python train.py --d_model=576 --norm="layernorm" --norm_place="pre" --positions="rope" --rope_fraction=0.25 --attn_scale=0.125 --bias="all" --init_std_down=0.0 --lr=0.000598 --beta2=0.99 --schedule="wsd" --decay_shape="sqrt" --seq_len=1024 --dataset="wikipedia_en"
MLP neurons of a small language model. Each row is named by its layer, matrix (up: input weights) and neuron, and shows model dimensions 448-543. Each number is 50 + 15 x the weight over its row's rms, rounded and kept within 0 to 99.
After each neuron's rows, "fires after" lists the tokens most often just before its 100 highest values on Wikipedia text that the model never trained on. A number after a token or word is its count.

L5.up1446:36 52 64 34 60 76 66 48 40 43 52 23 47 64 55 32 50 64 36 51 38 51 47 50 36 45 78 32 31 61 41 42 49 37 33 66 19 42 65 57 46 55 11 43 46 54 51 43 51 55 62 36 45 68 62 43 45 63 53 26 55 55 60 66 38 68 66 49 60 51 58 43 70 52 27 61 78 54 43 49 50 46 45 40 40 48 70 61 49 48 58 56 34 32 26 81
fires after: "." 37, " (" 13, "\n" 12, " |" 8, "|" 7, ";" 4

L5.up182:55 40 67 36 48 58 51 52 45 48 25 36 26 49 56 69 55 59 26 47 51 48 58 24 53 44 39 56 40 66 43 49 48 61 44 53 54 44 37 68 76 41 67 46 46 46 72 49 65 60 22 53 30 58 20 51 22 56 39 49 59 76 49 70 36 58 80 50 42 40 42 75 43 50 79 64 37 33 57 50 39 53 61 81 55 99 40 53 55 28 59 65 63 52 51 69
fires after: "-" 35, "|" 17, "\n" 9

L5.up2300:48 60 42 45 44 58 59 61 49 57 58 36 47 35 82 35 58 60 55 41 70 73 36 10 36 43 43 58 50 41 57 69 35 46 51 38 42 48 32 58 45 43 35 41 50 29 58 38 42 46 31 60 57 54 67 15 52 33 30 51 70 71 29 44 46 84 83 43 42 36 83 75 57 45 56 96 27 69 45 50 45 17 37 27 58 41 44 69 62 43 63 49 47 63 34 52
fires after: "." 21, "\n\n" 18, "\n   " 11, "ta" 10, "\n" 9

L5.up1835:31 39 43 63 38 52 59 63 40 36 47 53 66 25 66 52 56 51 61 44 71 52 67 42 44 32 49 63 56 62 40 79 45 73 41 49 56 60 54 48 48 34 56 52 59 31 64 67 61 54 48 43 66 71 81 37 73 43 32 34 52 39 41 59 61 73 71 58 69 50 55 55 42 62 74 26 34 76 49 52 76 50 47 52 57 63 23 36 69 52 57 98 38 43 73 52
fires after: "\n" 77, "|" 5

L5.up2201:53 43 59 77 53 64 85 62 31 83 57 47 26 48 53 51 48 59 48 50 34 59 49 23 66 49 48 59 41 64 47 65 60 27 24 33 60 10 33 54 62 70 45 42 52 46 80 22 56 60 53 67 56 69 60 52 69 53 27 57 65 24 37 77 18 29 72 48 59 47 38 47 38 67 44 46 47 62 66 74 47 55 27 50 46 66 37 51 10 40 59 51 41 72 85 53
fires after: " |" 43, "|" 9, ";" 6, " 3" 4

L5.up853:21 40 39 57 48 52 22 37 57 35 43 38 44 54 46 62 61 58 72 59 25 32 36 26 33 32 40 61 44 48 48 46 31 60 47 47 81 50 44 56 45 39 72 40 58 48 53 70 45 81 51 44 35 55 72 40 15 58 40 40 71 58 44 66 24 47 79 54 32 67 65 38 36 15 34 62 54 42 56 60 51 64 45 52 34 75 60 38 23 42 81 60 43 49 12 50
fires after: " |" 27, "\n" 16, "|" 11, "=" 4

L5.up2006:38 39 45 43 64 54 44 44 46 18 41 38 23 49 48 34 62 66 51 36 19 50 89 58 35 39 53 61 50 55 27 77 19 51 39 69 43 50 36 57 56 38 65 31 39 25 62 78 31 75 58 61 58 44 49 51 36 43 23 69 47 64 44 59 74 42 70 61 52 68 46 48 30 57 35 54 54 61 52 66 59 59 64 30 56 29 40 59 41 51 59 57 38 48 78 59
fires after: "\n" 39, " =" 8, "=" 6, "," 5, "\n " 5, " \\" 4

L5.up165:41 43 47 33 34 47 73 61 66 33 41 50 25 53 44 60 54 56 35 40 49 62 43 27 54 57 61 58 40 64 46 35 33 53 24 62 73 19 37 57 35 47 47 60 67 44 75 38 40 81 41 43 58 59 59 51 53 53 38 46 37 36 08 57 38 51 86 50 70 58 46 46 44 67 63 33 29 72 16 49 49 62 34 39 49 78 63 21 44 37 46 86 54 14 38 40
fires after: " |" 26, "|" 15, "\n" 12, " 20" 4

L5.up1504:39 33 53 63 38 80 59 42 51 10 29 38 45 44 46 54 52 60 36 37 45 71 72 64 60 63 61 58 43 50 42 86 30 69 35 74 63 50 51 65 31 35 73 63 50 63 53 45 42 83 16 52 54 59 33 66 50 35 29 58 93 31 46 31 48 41 51 69 69 66 37 46 45 65 65 49 56 44 17 36 82 48 41 59 18 75 53 64 70 43 67 32 61 62 79 51
fires after: " |" 42, "|" 25, " –" 6

L5.up2028:33 50 62 33 73 68 59 28 61 35 33 33 51 60 78 58 66 47 23 63 49 48 52 71 65 32 44 19 41 57 27 45 12 54 64 73 53 64 24 74 31 48 44 63 49 56 53 39 30 65 40 57 66 46 59 51 49 28 45 53 45 80 53 62 37 78 41 40 34 37 28 63 66 53 53 68 45 46 31 43 55 42 29 48 32 46 57 42 55 38 42 68 44 59 43 44
fires after: "=" 43, " w" 6, "sh" 4

L5.up1176:39 66 93 41 56 63 47 51 39 38 47 24 59 49 62 54 67 47 35 63 38 61 69 47 46 08 62 37 65 85 73 67 33 35 66 59 44 42 37 71 45 75 57 45 72 10 53 32 50 48 59 81 54 26 46 53 34 33 48 51 61 78 44 56 39 70 58 68 60 61 54 44 38 50 47 63 17 70 38 48 67 56 47 57 53 54 31 62 61 53 57 53 12 65 44 59
fires after: "|" 58, " |" 13, " 1" 4

L5.up575:48 42 75 50 64 53 56 43 42 59 66 55 24 61 68 42 56 24 16 38 42 77 39 49 42 16 54 42 70 58 26 55 56 30 50 32 61 62 56 63 41 60 91 55 63 45 58 40 37 69 16 47 57 73 36 52 31 45 39 50 52 59 47 50 34 56 69 44 49 60 55 54 28 67 54 40 17 65 35 64 62 65 22 65 54 32 33 53 60 39 50 58 49 44 35 36
fires after: " In" 20, "In" 15, "-" 15, "\n" 7, " in" 7, "|" 6

L5.up56:44 53 23 29 42 53 69 18 42 49 33 49 49 53 59 44 65 35 48 58 30 45 62 61 46 01 53 47 47 64 53 63 30 48 53 66 28 38 45 38 49 64 65 74 50 43 82 37 45 51 56 72 72 54 22 37 57 45 45 50 42 56 26 79 69 60 46 56 37 72 69 46 32 43 41 48 15 39 37 77 40 58 48 50 51 56 16 35 33 55 53 44 57 29 49 63
fires after: "\n\n" 23, "\n" 13, " Label" 12, "=" 11, "." 7

L5.up1227:45 76 55 45 28 68 42 78 41 68 80 05 52 36 61 11 60 38 56 59 38 45 64 33 47 51 65 52 49 67 63 66 53 66 20 57 18 79 43 44 51 47 56 43 55 31 43 42 77 35 64 40 63 65 53 57 21 47 58 68 40 80 55 63 42 25 37 37 41 38 67 42 58 32 33 55 31 41 52 40 30 74 46 45 66 10 44 54 60 39 59 57 73 28 43 59
fires after: " the" 41, " 1" 16, " to" 5, "-" 4

L5.up2042:63 29 55 69 54 70 52 37 20 48 30 34 43 45 44 33 51 70 63 69 61 57 57 64 69 56 33 51 52 47 51 58 47 40 35 66 70 57 26 45 45 46 43 77 50 57 38 53 58 53 56 43 56 48 43 54 68 49 33 44 64 75 65 43 48 55 70 52 71 89 48 61 75 49 37 49 41 29 44 98 75 59 64 40 48 48 67 61 36 80 60 27 18 41 68 43
fires after: " |" 22, "|" 9, " No" 7, "On" 7, "," 6, " On" 5

L5.up26:45 60 32 57 71 50 45 33 40 31 28 47 31 49 36 85 62 47 55 62 55 49 88 51 25 41 34 41 71 68 32 61 41 32 41 76 47 35 41 70 22 70 49 59 52 41 57 34 75 59 43 40 60 31 66 67 54 47 51 54 37 61 47 56 42 74 49 56 72 58 66 62 51 44 51 35 70 40 47 26 45 35 75 42 34 57 60 44 46 42 79 61 54 34 51 83
fires after: "19" 20, " a" 18, "18" 7, " Democratic" 6, "," 6, " the" 5

L5.up1532:49 47 59 44 58 50 42 48 20 49 53 42 48 52 91 30 37 47 54 25 09 83 45 47 40 34 38 34 65 68 35 49 63 51 30 31 46 25 51 91 57 50 99 47 62 56 48 58 46 82 27 42 45 60 87 40 62 25 46 31 47 40 59 51 03 35 46 52 55 45 43 42 53 58 43 61 64 66 51 47 83 60 37 56 41 49 68 41 45 49 57 41 45 59 78 43
fires after: "|" 25, " |" 20, " Sm" 13, " on" 4

L5.up1962:53 32 38 53 24 68 46 80 24 52 59 37 51 36 44 42 49 47 81 65 43 54 28 60 48 43 45 66 61 73 45 45 51 36 51 41 53 49 47 29 55 38 63 56 48 28 65 38 58 54 04 46 66 54 55 30 46 54 57 61 53 57 57 47 41 50 41 47 70 48 43 33 61 26 57 67 59 39 29 47 49 53 58 43 44 31 56 61 46 43 53 53 26 48 60 67
fires after: " to" 40, " on" 7, " would" 5

L5.up293:62 52 30 25 56 64 60 38 39 44 24 32 34 66 58 71 33 35 69 77 34 43 61 19 39 42 55 45 44 36 59 62 26 76 58 37 36 55 39 41 36 50 67 61 42 15 95 40 47 64 35 40 69 82 66 48 74 48 45 59 43 64 22 57 29 31 44 54 82 45 35 22 56 75 80 50 62 55 33 41 56 50 38 61 34 54 37 59 41 54 60 64 39 40 62 75
fires after: "=" 33, " the" 19, " a" 9

L5.up795:54 40 86 61 77 62 43 58 46 47 52 48 61 53 73 27 73 48 45 27 13 56 68 36 43 63 54 58 65 70 42 66 53 57 48 51 69 63 48 56 58 36 57 47 60 75 57 41 49 69 33 60 55 40 62 33 43 49 43 76 57 42 47 36 36 32 49 58 57 84 59 44 27 57 84 41 66 57 50 53 47 28 33 74 50 69 42 33 52 41 51 38 18 67 78 39
fires after: "|" 30, "=" 18, "–" 10, "%" 4, " |" 4

L5.up1684:41 82 71 40 54 42 65 39 50 68 15 10 41 26 69 28 59 56 39 38 59 63 43 41 22 33 43 00 49 66 48 46 44 40 42 48 36 56 33 75 53 47 58 43 65 50 72 52 66 85 59 59 60 49 77 50 24 41 49 49 15 76 24 38 30 66 49 28 43 20 39 52 49 45 43 68 65 70 57 37 68 58 36 35 45 52 54 38 50 23 45 69 71 31 47 54
fires after: "." 40, "|" 8, " (" 7, "\n\n" 6, "=" 6, "-" 4

L5.up743:79 58 84 64 72 59 54 70 56 46 16 73 50 69 66 63 58 44 46 52 37 52 52 31 35 49 56 30 61 43 38 74 45 37 16 74 43 69 53 58 61 66 87 47 47 41 49 54 76 83 54 55 43 44 44 49 62 56 59 66 47 53 39 79 40 33 36 48 52 61 24 50 40 44 64 45 41 58 72 35 40 59 30 50 54 57 21 35 53 30 66 79 57 45 53 75
fires after: " the" 41, "|" 8, " late" 5, "In" 4

L5.up1783:61 45 48 51 37 68 56 49 55 37 16 67 40 41 59 52 73 50 66 39 41 72 69 45 12 73 21 49 49 22 55 51 46 47 71 43 36 43 62 49 51 51 45 40 53 75 47 57 39 66 29 36 37 33 92 76 43 35 79 51 59 62 51 43 42 47 79 46 41 58 27 45 68 52 69 47 69 47 63 47 41 55 43 54 60 56 77 26 73 09 46 34 60 78 83 45
fires after: " |" 24, "|" 22, "." 8, "  " 8

L5.up168:43 43 61 39 59 46 40 32 21 58 58 40 51 44 80 60 47 63 64 61 31 45 70 55 62 50 48 32 48 44 61 68 50 25 44 61 58 33 67 69 56 62 57 80 29 49 46 66 65 54 61 49 35 59 84 56 68 50 38 69 66 70 39 54 35 53 37 48 66 51 27 58 60 49 45 46 64 42 39 45 55 56 47 44 35 54 70 49 84 48 79 48 21 46 50 69
fires after: " |" 37, "|" 8, ":" 6, " of" 4

L5.up1603:41 69 65 37 71 49 63 36 47 56 49 42 63 50 43 33 45 55 89 59 18 28 30 56 34 18 46 43 40 65 37 42 68 59 51 39 60 55 52 86 45 49 82 30 56 71 68 42 62 57 52 60 18 41 53 44 50 34 41 65 47 40 53 26 57 72 88 48 59 57 48 41 45 38 44 66 59 58 35 59 48 63 24 53 38 72 40 60 46 17 48 68 37 28 63 81
fires after: "-" 60, "|" 35

L5.up877:40 22 46 61 44 74 49 56 41 48 40 37 37 62 30 47 40 51 59 43 45 52 37 37 64 31 45 87 30 25 57 55 50 58 48 55 54 39 43 57 32 31 60 62 55 22 42 56 32 46 53 51 57 57 26 55 41 47 26 68 48 52 32 73 55 75 40 47 95 75 47 19 44 61 21 44 48 59 30 51 69 37 54 61 37 52 20 72 60 58 67 61 36 43 41 49
fires after: " |" 28, "|" 12, " on" 12, "On" 8, "-" 5, " Episode" 4

L5.up1261:42 54 63 42 60 49 45 24 56 31 28 58 46 44 53 39 57 45 73 67 75 62 78 10 37 37 41 64 40 15 34 61 49 48 34 67 49 48 53 47 71 59 64 44 46 44 29 48 28 56 12 58 71 45 59 37 56 43 30 47 74 54 19 76 41 58 67 57 28 70 59 86 57 85 77 43 35 53 63 39 49 51 61 48 54 58 46 51 31 35 72 69 26 51 55 55
fires after: "," 44, ")" 8, " a" 4

L5.up1135:64 65 68 47 69 32 66 72 42 42 35 51 81 39 49 66 55 36 77 45 40 63 34 42 43 56 39 35 39 76 70 45 47 43 48 52 66 40 61 51 57 47 83 48 42 39 68 30 58 33 65 64 67 41 36 12 14 77 48 65 44 60 44 51 62 35 56 49 68 24 62 53 32 61 47 53 45 68 39 60 42 57 40 90 55 33 59 50 51 37 44 43 60 58 45 28
fires after: "–" 20, " in" 11, " to" 8, "In" 7, " In" 6, "19" 6